config.yaml
n_kv_head: 1
head_dim: 64
vocab_size: 11866
norm: "layernorm"
norm_eps: 1e-05
positions: "rope"
bias: "none"
tie_embeddings: true
optimizer: "cautious_adamw"
final_lr_fraction: 0.0
doc_mask: true
MLP neurons of a small language model. Each row is named by its layer, matrix (down: output weights) and neuron, and shows model dimensions 16-143. Each number is 128 + 32 x the weight over its row's rms, rounded and kept within 0 to 255. Numbers have three digits each.
A block is one neuron, or neurons of one layer that tend to fire together. After each block is what it responds to, as a language model described it from the Wikipedia text at the highest values.

L7.down108:105147114175117119143134132127119095025129101086102118106149067067136070203133138158101100109152107091193093149108124111177108151159089093094136076111165085217103114232114124159114141113152126113088157166154147080098127157119085170115136124130139186116132144157129060098163088164107078117106165138120114086087099131122128158217083115103141144146144114114128174155162162101092175104095
L7.down178:112130180143120141139091108132120177104128101142159119092126138136110143167138115159145128134169105165138156143123083167130089135126102074125161095166164152140095061122103152168141126135102133150145145163128142130143109122133096103161120209129132170100158129118107112151064127170176146169082139124101169121215149204151120115171178181130115104113116132130147101072117169081105130128167
L7.down302:121112116104171158082146093142110159182130135119132139140157174098142134149126095105112155128117152167131072139156117185172154087133102138111136142110118168128155119123163143160072138144109152088201124157168138081141142105143106077163157105127104151101165078094097089090151080114156105132082113176125140070125133167122118160137095187088133121061093085133180086148132140094189120120172
L7.down309:072148178085097171113109144122114197140140087095084198110129149072129133100169104101100096125067126113133169180119104147140126173122108119094121074116144189092153045144135107130129156150122197148173085084173096150161111111164092117129107144115120125050121109148128142147103078108120111119046099180083124123101165144143125120165154153094119113107131073146198128179157163059089115093167
L7.down329:153155219107088195122147164118113126143084073109113147124164151083092157093119117091075124095103180169167146175108136174157127136118074155137127109126169148134060138094134159090050126179092119159107091169150130141145103122106123136132111107163119120129150097147155076095135085168158123153055129164129117073133064179105160110198145140132162089090118105172147153104157192115129181167158
L7.down330:134137208144193101102144153093079190113181066113129098101083120122153138083129088083176130127108142134145180140163065130117091193120117088183116096129168120086142055105124109077112153126113137153174146125111100130148136094158132145109069081142132103142118131177104114111037098120119138150123115189173110100208197113126091120119255129116163119145117133159133086126123119090117076130098
L7.down526:099144172149074185104158152139129150136049107123150131124130132095103131124153143134100140083121067110123154182093069116145102085132128115057182063128172087146116084071092152141091157098068144148157103136130089162112126091160093128151108153129105100099141096128158105142149114150117195131077141077103137110181156207168165121125183166134128144126150125124135102099115108127084180147182
L7.down634:119127098154082130183121104118167091156145125091112145119122122118111059124155118169123158209080134145131062148121171093141210101122085110141129108122108107196140150193144121114089079142152148090153150172081139112139117115125084170121120064114127093081131159095107069135152110117152110116095148118088130160104081144132153116152048142165120175168139158106132139190173098119137179136150
L7.down655:117111133158092143142151105155173148113145105137159144160162123096113103153168177145091105126117128103117104177141124163208116176188104121097114154073139138205131090130155134131203138161122112096103139169191135149101163156135087115096127168090162111090120102125162123113157077150124132161106150097178142138096125161106183155141160169036139107082151129136086143171101143095052240089152
L7.down673:131138124183083057168080155096159100088145156113136106157128088138162137136144115131164134118050147137157158110085130146123141118127083161127156130133108166156131134180103115174027127100088141125114164239132205165146122152137132119140174103164163129127120158114138081133189154121164134135076173075166151088089078147124114126151152115122104119149114138124090130079086149176106179092114
L7.down682:085168144132131135123131136092115094100059066126128121152146132121137147159129066085104073090177078139105163177108116158149135081119112125107132074152095126120111041097057113138067097094057197165171116124048141113144101157164117127104154117123117096158155118164120064128116114104160147182086103104120156079066131219147122130158123122097100128165088133139116123116150099112091203108132
L7.down710:174102225112084170127133135100152145148177108108091112088109125144056165151104149083088121147125148144143126122119093173146141139115093098143123115181167138108071131122147119153125159132158111132115119153135141146144121117091086145140131149099104173091115158136118093092067046175114077169102119193178119081119104154107127162207127145076140107102163117138138152134111171093121090106102
L7.down814:118127169160103164150118110159149126112121077109165149156107131077098102166148094167115034136056120122155105149116094170165160120108078121105133117131150105199092122159118134159144170128107115121176124151142144086118096124124095150112113070119111137105167095137115063142099082111129075138039123128153156028149086211137146154195130163090130147123135095121119115129150138057110207138120
L7.down835:063123139145149144147113117109144095097094062144118136147152152098118147156106108162102070040110125101138089141105133103178151150137123158106120068129112147194099101238115151099179158107084179121156125133085214128111066116141090108111147078146139147118146128142144166149132082150106130145111145094125124088119105178104150078134149159138134089137140099143131117145175081108059212152187
L7.down877:114147164128131086125127116150102113138150092121117151146149149122158143140165065152098020118127114089107141156140087119116142152123103124157100131178127161157096048118126106130135114086080153080142076133122141110077104122133089132078140090162178039110126137162128040118110088112194125143018162077164149055086111155151119147114184144093117112127180119100126091138124102099066200058106
L7.down945:092137161128106098099142118159110141115091119118166191128112153171149146160152090127110106131088118116084157171149106135116161169147128062122119126139123126136131089145135106160025130095068135130137135160171134109145095121122086122112131092139127133127121126132138072130134071133138136143039152128139114095178127218148116114164188187086119131069152107094154137147136069121133196125103
Predictable structural/formulaic tokens. Highly predictable next pieces, chiefly closing == of wiki section headings, table pipes, colons in data lists, and of in "age of", "one of".

L3.down737:115117072122161114115161125122147133110136090125144095115097128131169159159200094162137181084192154188174090146102164164123086130152158152101098155166107134084141111157078118093124121128094164133145105145075102185131135102167173106122161139072095134132141174121144159120176153146151206121149116111090122061192163177189126080131137169123099124113142156023123128130102102044169105099129
Release date fields. Colons and final pieces of field labels in discography tables and infoboxes, mainly Release date: and Released:, also age, Summer (DST), Appearance.

L6.down146:141118143137119150131125143148152170140126088102068150109109119076133051201125117133127098085134139104141111134110091101132135144101072085143136085154145104203115038147154130169154121128106117119143136106116152102120093068173105140130122118129143167095149143095152130052133094148120143136067129141121144097188173165086109138145141189124169142158083113148090126181129104061062128119133
L6.down293:157115172130140105085155116137103162112116131094083167127124155150157147148127119127088124113071160131119156134170143128039137068137035111151096118134132155126095049188144118144138089164171216150164106172121153135121083087162123104088125159142151123110130143153147154081153106162094139117019100141148135091082172163164116110155147125090127090074082137141176111138132108085117174139164
L6.down452:191152139135187165167117103173152156168122168173115145074132098149139120220131043187099128101123126127105144078102106113089115129112140148172172151109074157101038106132148121187102129174115100172145125127149189127112077136152115096118165138144143139120096131100142170110107107160146102140199087128161140068178156140137106118166141114087135154099101112129158105105105101122075136179128
L6.down847:078137176127136132035134175119117098089103129108150145168155167102147151098133056097137083102045112137078157137127129149164146178148090143116068104085145136119061081127088119120085134153053148122139093091184095143111120148123112066083149131182149114202124119150191087106131117142153166132093140111166099117093153129164101130144190097077127094079117065162166110107132152119122119135154
Wiki heading close marks. Closing == or === markers ending Wikipedia section headings, e.g. after Biography, Track listing, Composition; weakly also word-piece endings and table cells.

L3.down796:106145125180127166100136121149012109161144103068167189117153160131187168160111144061143116191143154124148112054156082110162080143148131139120177133149109120164110088111185109139122136090139146133118199149103131094162090169194078057136082179148110096073143157080059140147160139083162124093101140153108180131086114122111103085114100127149125122078124112120110141139119134224133121139147
Modals and word completions. Modal or auxiliary after a subject noun (court may, would, does not, decided to), plus final word pieces like -er, -ili, -own in infobox or list lines.

L6.down27:116097156139148151150095153090117103140111139117156161125158139109093131074142083162083176069093119177203118178106173129100122133150144155140155090138144162103067192074137228143128233141110073139057100115149121187120133148135105153116120096170091166160142155112090136169143120152130093115174159170127103137144072153145158173134147093148118124143138075121154137060110101126098081119152
L6.down348:139104065164157086163171118165132179106165123133080121092136164174102144131117139142114118122137121141109070117112135136119118135157129088136153127188150178109089146119100139205006151125130163134112115152104184074152140079141135130138115098137122155132142155081120115193113119156136096151043118120089110164220096105108126076108176129114121058084156134133172058076090129139093163101183
L6.down710:137127134124116152098128175097132175162177129160143142152142169110153079152108180098135144130059164098154182127178153134103147140093098139135131145128117202069098141125147178153114145153128131146094104127151120151131154125167212147103077199153105202127167173095140170122154133156112129165163123208129156145121136132102110145137152064091149107103107070199088120072131124126095127115152
L6.down913:074116135117146130113150172112138188164113106128127146116144129059116093125102136139162164131092137174187113145135142107120158098125079130120161117100096100105098210111142174124034188117117133116086085124144071124144156137148146124151079088170117155107142163122113116117197139143157096130128159207112123119166069133086152110112104083140141120124114095118114072091148130141089074136150
Structural and connective tokens. Fires on "of" in "one of the", colons and dashes in infobox-style field lists, table pipe separators, "also"/"only", and mid-word fragments like "ster", "cl".

L7.down25:115094110101130105112125104129195151167154118157158133136127163152114147111130153168149128141097137147153141062145140111194188166127148125088121107130139156120128121130146158187035162131123112110179114194137124121136115141135082144131146114106141166127088143055161114098131093124124159117000151093125135128185130150122128195130162128189135110171176069113129104124093074101057071128105
L7.down73:126194086139126124069173142084175167165073175166132106108117176127157148109123119123126181091077156136085134119135117111092105129087117153087138137127139140152123097098135159143075116154056162168133173195155151123167102149114149109114158123112146143101157106075174130100113111103114187129021093115117109119117147182154111101118140141114105092126104075148162126114108134151140072125130
L7.down311:063162091114143163104163074103168192223119157134122139099117134147118140119153100117114159117125071128098122151144126083157142101139121153112157096097150150127183113185110177108072102119099189132231128126142187082133105134173075047140116098094117132087119138147133108180144110087156188115000122159146123137132129120131068088152151144141123114142105124196150118098151104130137124143156
L7.down325:142145133147118097146158139128180176142135115151162167100125121117210144097103138124155164136105129139129096109171143092190154079138080131098122132112145154178136183156116127184077084091126146133120130202191133114107132094118091131182136120133149184054112159097131152173134113130125169130000122082133173091170109185121157134166116127174150103158183120121153139127109142161122110164134
L7.down347:115133167154064175066122165117188111129106121163160182138093110089100106124133098171163144151117113148125125100120111140146155064138109130099077175113115131142150125101132121130078116090097126112135136186128071104178134165156106130195122065145125133111114149089143077124132097082131206120072125165143119076100118130165137150200130074140110191144138092117120132077122058166170083168104
L7.down356:102081119121105173181067142166174151146115174219183146104079118171099124083074180128086197160109146169147067141124119148158160111165149135094141174119114117076104164092169124157056122136201117145145135171130152110132128136151103141170118143085151145088124131088145150126154103115130157152163125102126135112163097183121190137174126127179119136146125091120129143052132079175138166172177
L7.down441:107121095151089154116168123073186179131080128149139102067133170135110137134074120223169168140097114129107110174145104126159140116126081130098126119096140190181156157091126115156108105124116092126080159199121092140136117131110126165201159125143141150059133129099188117151125109136144204129083116190143186119098099171122179123150059145167115109078131110080136142125123107182163114127123
L7.down474:133127171081121145084167187100143161078116124153173111106113124127101133107103118128135154179102170166100170083136139100090151106135098190088101176146202146093161146153137139178027181103075091147164166171162188131179163147123188103159127138134154133112166161062161103094157145085128151102047110146169138110110087163161079163128116080161144138098103086188168120067128116116205092153119
L7.down487:110150139141095151095090135075124135179168157157119127124118111163174126122098110116162158110125116129156172163093094169150124165158128147083114177097154137150112072101111160142045158120125138087137114075189124170133114127186114134159140214065160104071151120094170119143194083153104135103024140054167187108172120175141119173142180132148149096090130120132160143099071107149056146173147
L7.down505:144152097101126136123106114090164113180121128089085145103174170137133190178099110118110172131135123159110071151151143139131197052097110109136158095138132191134111117135139107116043118117146178084174139189156130118156056130126103085151141151124121140083137149106108112089132135096143131130016164194111104117065133096126094114155033149144116090094117092117157131109146164103149144177130
L7.down548:148104055157139148136141111168120180180082118108163113070114151103155156135122123184128175125168154093104152122147168133192105121181113137110139134106120140239175152143169121148053097108139123103139148139092136153146106136130158124181083089166121091130156124092195173101102096164135168117082064154138122141159136142069134101135126142194118170078126130131118091150134042152162054097122
L7.down678:139125128104136188095107143146130107166105088091160194127144173054095153149152111118144082101093108156095165128129143175085113088068138121137123155121156188054162143105126114088106165118130146145140148136119040112173117145146187112174152155154088149137166088081105146148133097118172144134077102173110111109059107155173136161161118112113098101117139084106137111088113145101209060075131
L7.down795:048101144160106145178144069119174138162082160122171127085100113062126151169145138154114079121103094116097153147128127121174106176179172167106130217074130109214117180174109130140086149123086122086135141092203133093099102169103145114126110176127116161107125149136135070171191140101117151119113130131161135108118077124113139111088139114123115177123126085074098147120124123181089174129097
L7.down831:125128155140061172119136109101191166151109135147195146127125197121130145128111112143118173130069126137076116161149102133146155079142092145105115182091149129186141155070133174148033123137094125123185149167147135121138076157121112131159130105107157117069128153067152088122144102140132174111000139155129132124138117190140109121148130160174151118093117088147141111082125086124183142109128
L7.down920:132139109153064123132118110154127141168141136089192139143145161150186151111094131174112141112102117155134151103167126094175149159128134140155100160113125158158156156100153182171110154103145067116150129120205139089095103099105151121135110140152122161114113158111099110142170142099157169116084147139134127125099128163108093179105166156119151101148127119110105095060109075133159139120121
L7.down926:105162144155146119117164127094191133118082123104124169164128182115163176183166114143145144119118113144073131125157096153157131046099077114124196103109123141165123140121103109084119086095094139069186153171123158143120079149091120086049161137115090102095148166098078122106091098143161195131000123200137140112068169140124084098075150185146114090068132093144143100100164104075130115133100
Reference-code and table fragments. Pieces inside identifier numbers such as FIPS, area, ISBN and register codes (22-78…, #76…) and table cell pipes after totals, plus scattered function words like of, was.

L7.down16:112155131136125109038141162151124080046078131151109183159162110084131124131136083155161122115130163062133081140140122107115205099144114100124137091098102086205140055162166122084210111121064123136131118128084146082119134152112098117106153064102173083174121130141181125082098094114129096135191143141135112143053139113133146127116110137112132150156109083137159133195222063120168149110124
L7.down18:092097050144150123068180107121158122153166091083104100179120164068148134169125143151110069111170112125121117064187115145217188111157095110084111108160119135123176132179166094133212122140100117127151160144143089106112138119120163094106128148152079184117092149123132177126152114068100137102158088139118139155115123067165135155138080140127116177151129122111049098167200098162120121129101
L7.down20:082112096169136109159111074171152149074086131126191133134115119153116095125161115114117182127097103127169094144139138085112133086170088134111172117140091130167150149161110132161165153110093114150130161176089205106111193167076060145140118035107099125160123129113131125141087167080147150115037186100140114136152099102164126100113126164159102161152133154080113090139140148191120148092093
L7.down54:046140101114178084077119110159159122171112134132117142113131152131144134095153101155049154144132133126141162077165122080158163116185129124130137093089096097170158119176144163138066119102095127126204112140130157067101099146116100104127133123143132210123101175147151069068175142067153177088037137135134124108137108122143121142167115148177115184167126094102105120125138105139140172121120
L7.down100:131131049128087135098082083130152117182177175130113124092122145082133101211109137142117104097158129121129091102139137101131130156159154117090108103089157126157170113187143111181174105149151181078157156198177121113110105090125160100146130181097147178084123111096128147110198126089129135113120146082106127116114116095119111148141045078131122131133135081133079131074119151113150130134147
L7.down112:147103108089120090167103143105089111082159150098184093145157142109101073092169162136110130139153139154134175109128090069142135152140135141094126088126174176121075144147131116136124173173174064133186010112144110181166148114090061144104074167108133090124156123143158152118098117111136122160070141136115095071107137154124141109067154164087166115148103139130117129131101150139147121135114
L7.down177:116123107087125123103155171129121118099112166121105152115136092124119083122129109153145103140131087158132140110179145129142154108198083106078072068087107124181162120169104096095053055135064155086147129120181084103154144160113134129125122120129148092141120148151111063087145081097165148097000142186133184142123130124142115082107119137116149122070138112187119154071140120153174136145130
L7.down249:058105024096183105170143108207156115203114145121137122158130156145116123128115128154099140105151096092138132152166156097227181121183139119094106130106096122207170109140159142127087109085143168081180167138107109078074156149158099133112111071130117100146140137172157106126188129047156187118110150111125106116084101074126128116141106178141084144159154117117076096165124103162091233134121
L7.down280:122080053159120141125173115158159097104083136113133117148129117125163133123148173136134105163137130132115097059161144169186117077184076108137147136103113154179181133194158087130164100110122109128136177238111158096113148150061132095114133119102141149185096088122163146094116097066129114153148148159149132161178112072151134140097058101133074129148155133144089146116150121168198124168137
L7.down294:126111117116070182142200130190123141162130149129097086120102063100113105145082160151128164161098114187172072081104159147189205156164165120129129134138095080226109172145189091164118092173110068083109127146174088119140171135098132108218071103129115141137106122144156066126137110108179137136130176143108101156186129079109137144127090136185118178152111108165080109135167099188163116116139
L7.down298:100175092145062101125201135145136120131152112094119081124138108142144149171080122191050146094100121094116162118169182074163164099136102143097145102138121137212159159203148150164130095085128146079183129183105229080132094097080133098069124102110092114079103162119082149133137065122094111126072114125135112164097165134143085153143077171134117153173143150150084099132135097142061188097126
L7.down315:109134087129109117162119100153195162170136164144176090148122091146144126179124125164112120105111112109102098144122130098197148164182153130127147157081125094227173091127122130133101099094127123083143158138149112065090086124177143168130123067092151121107142141132136053126133154138141156133033147067136157106164153114072088149158150168136113144179141136159110103185142137118044255124094
L7.down451:138119125146073159074106153125152112065114148116167118182116105152145128185144122135111076075155094078109115122155122144193139107158138136092120105111154099145139095161126086130214146105128137084143109147171162150085128155100180138049157199093123106160103139164098144112162121111110165124229102077144131142015136090164107182108152119118129143161142143145069160125135140117081214116126
L7.down597:140123137106187092069202096174130135153156083124094100120156144131087113116089131145063162136146138077154129139150154143190197114157150116139115121147104143171133075124165143149186106118174147109168086130111149085113101122179103089125103112125139158102084121181135106126086113166115111151125145167155089126053096143129142153141079191084122109174137138093097112139184150128079248128123
L7.down631:130146121135102128142163097134179121216179177140086115092125063131144159070107115149094141130165122165107108144154166073173201146153159144132158144116108154188152189169141150162076081093136121028149115146173200103123074107132104112140131118121128191120123188089124117145126101118177144146011147103160110145127124131107100158117122114201156088167133132143148138129091120156067183133160
L7.down735:095095134137131133165111128137076110105130143108122109130101085143112129132090119166075165206168152150151143163154127177173131096175124129134101132103074152110125100222151099125125085074124137094120100141124205097135101165088137112106142187080089159157126162087098113144150062095137128134140077137157106138093095134127157110103129104147113140163159108140125125126108150170114145133131
Number-ending digit pieces. Final digit pieces closing multi-token numbers in infobox codes and table cells, such as postal codes, population, vote or attendance counts (6823-0, 140,38-3), often before a pipe; more weakly, word-completing pieces (co-founder, dict-atorship).

L3.down883:082088131197159090082181189151155139081091160151080066047132091099080166096129101110095102219117078088139161141165146119161129100189096146094143144125148098111134153122172151136160105148131103098109090115140101155119126092127089134095211121142196060150097130127109136162087106237082137104131152125122126110130189130131151110166161129099100151094150104137099099148058177137096108151094
Section heading closers. Closing == or === marks that end Wikipedia section headings, as in ==History==, ===2010 census===, and ===College statistics===.

L7.down33:171103135098062196080152157113105132166178146125095126122122080149110118141129155148144142109149131112113134094103168139092153108128109135110103200127164113172102123073182127179101104149130105044063136097158066155124119134130187163186138172145158090120142134042182168078207087169151102110126136135139137144111137114133115169130063078115125140082125126166086145097097116138136104175119
L7.down84:152116128139110139132149084131169128151184096095075077121122125088139145157110116163127054114194135107140137137099126105174206142114126109154123154077130109199101120173160140151154145137156146068131136134175135121097085092178118134182100095104199179075092125150180136120208116110113120163030138119160118111080105138114113167206095128125099143125078104126062170123108155114109169171140
L7.down90:127131182144129145156078176071187093179167143097150130160158109090094118118161132123147100121103155143123118100091090136038085097121088121112165123137121153171145140156123097170046151123056138106149150192150131171144071102118150176166130102166123142075142129114177080081141123107129118132025141092089167103182108157134105159156106115144131157085138107133097142122092134114122125142176
L7.down118:140133120106057136089067146134126117144131130129159065122114137142128158128109128130144086107159142187174121027114162118131115140114140147121127142126159144136117157106145148186062136164134106157115102129171071114138136108095192139176112145178136160110121108160136086088236169126158136132072150051073177116232103116137102173200073080171117143124098152089053137084115107168139105172125
L7.down192:099106132086082154119164155145124108134178096129120097103121143148076133105109129146051157102123137137164113091123098140130141139153111115128145109133133113141138138232157126143128097118083109148149102161121133126143119125054110085210104136140111196114109148114182072084162099090196173137000162146109125154163066135162109105167119201158089151105096144119068113077149121196133121144119
L7.down222:130099172115100131156151142129082142153145086132134103119110127166175134014154100085088104131110169132196155047118129105143116144105121145168117140129130137102104139145181150140000147129118127182101093158107138128121162139126140152171085057145154134117096130191171111124143125114153112162020157078157147122188056128118134142151133129160114130100093188137078126129094143192071098141106
L7.down258:115119148114124141150131129118177113134174060099062151101114141102160112211084135143150097158143149133149077145152085116160161119115080103129142093121162119232120115216153098109144115113149202105127109168125131093136045077137114138146100120081133130023132124137129096108103069103140120142005142118119136116154102152099146119175077164140144124082132111119123149151135136115116161183130
L7.down293:077094128126133081139148163136111093136110100077125136123109130068135152186174159157106060140163135124127132069171127161110113123155118113127140144145100120157145137235096153138089129093133130108174142173156167085120099153119118119078154164112102242123141153152073049133126117115162135101027165150168130114145076121130123138146107112115124156064148148125070125130113178139142169118109
L7.down454:147176139155019179099111198107162124165170108152168128148116169118146088164112157138138086126153126104097153089113132180100098140098122163124097193128158168133120143119136083137215112147144112148113118075171126168100105159145232163081152189100146093096074105115129127140117136121081113103169064091160130122090104102153131179112130077101179148104157153162034156145105130121085168141109
L7.down554:082123146135087145122139126128180116156145099123090128120157078132119141114143089169135110121110104112155113158124149066127177129128088113122151113124128130180140135222184177137118183137104150138147100168116147154132099109126076134178063057154166155112123175119167116116127104088181144115000176177123126107077058166109107136172111132153131164146111102165125129134137118160099148119109
L7.down635:114141140159098120119134103091153132161134131141196096126170141114149122151114117137179099135112087128103141183086128139213156165181146088081090162037089113213130113143123145105127103122141122084113130100175101112132077135210138119141124095111153132139115129126126039170131140141118177123165160147146184138143135144106151136130123092138120106109121119168040173109095102139148149135099
L7.down713:131107122126043165120087171124163142084088158144166124136102118096112117140147127079155129124107121129109140092138158139142124131128112155083111216092146094137128223118135128120145135119157156173154111148168073141169184215143160146156138152106117133120136124127129051111190141100149131113242115133114131137101104172096108160189082090111127242134113144118061192132131123168162158071147
L7.down758:075139155157079166083107170144137121111183151120141131095108115113110075080160134142152079140140139133159118064133079144125123088129065117130128146105161123143123125161155135115081125160069148119112117128178070106104116161123135142216107174140177157069120121132205069092190117099184130132000157133126168123098041151190151148170137130125152207073074131131044156085115130144149154136094
L7.down771:096118135147071153161085154116132123157161117157145118139132212132128122144048108167086142150055083094124164182110171135127178128092106157091070164122072104163106108184159155108200109146128127165088142106131186135156087151149170127093118128102121104147114110088161152132200084131092111129157127145174131145082079189184137102108154113085127110133149069147049175042158070181080193168145
L7.down816:145128178140017184131133147134089128152138145138173122162078142143122120125144190107171143142109145130125130118123118164112108150127107133092110189074170116132110178139147151098146115165111108115076111106209056174131125180138175165149088205110110129087107096104177109142147145122150123138104152137145137117120063143090131145183142094094146169024109129137097163121124103168177164139070
L7.down902:136119164126108148109132131104147070201218095079111130110142160092148123126086112166160102133136105137131126076134136109153161147112165110156081166115151174195089146175148109149122145150186159098101092104168147117119085125153129116164129194208174204059119151122113129137164086159133132132122186118131148139090117102110115137161070106155199130053131113111144137080097104105135121147130
Field-label colons, "of". Colons after "Released" or "Release date" in discography tables, plus "of" after "one", "township", or "census".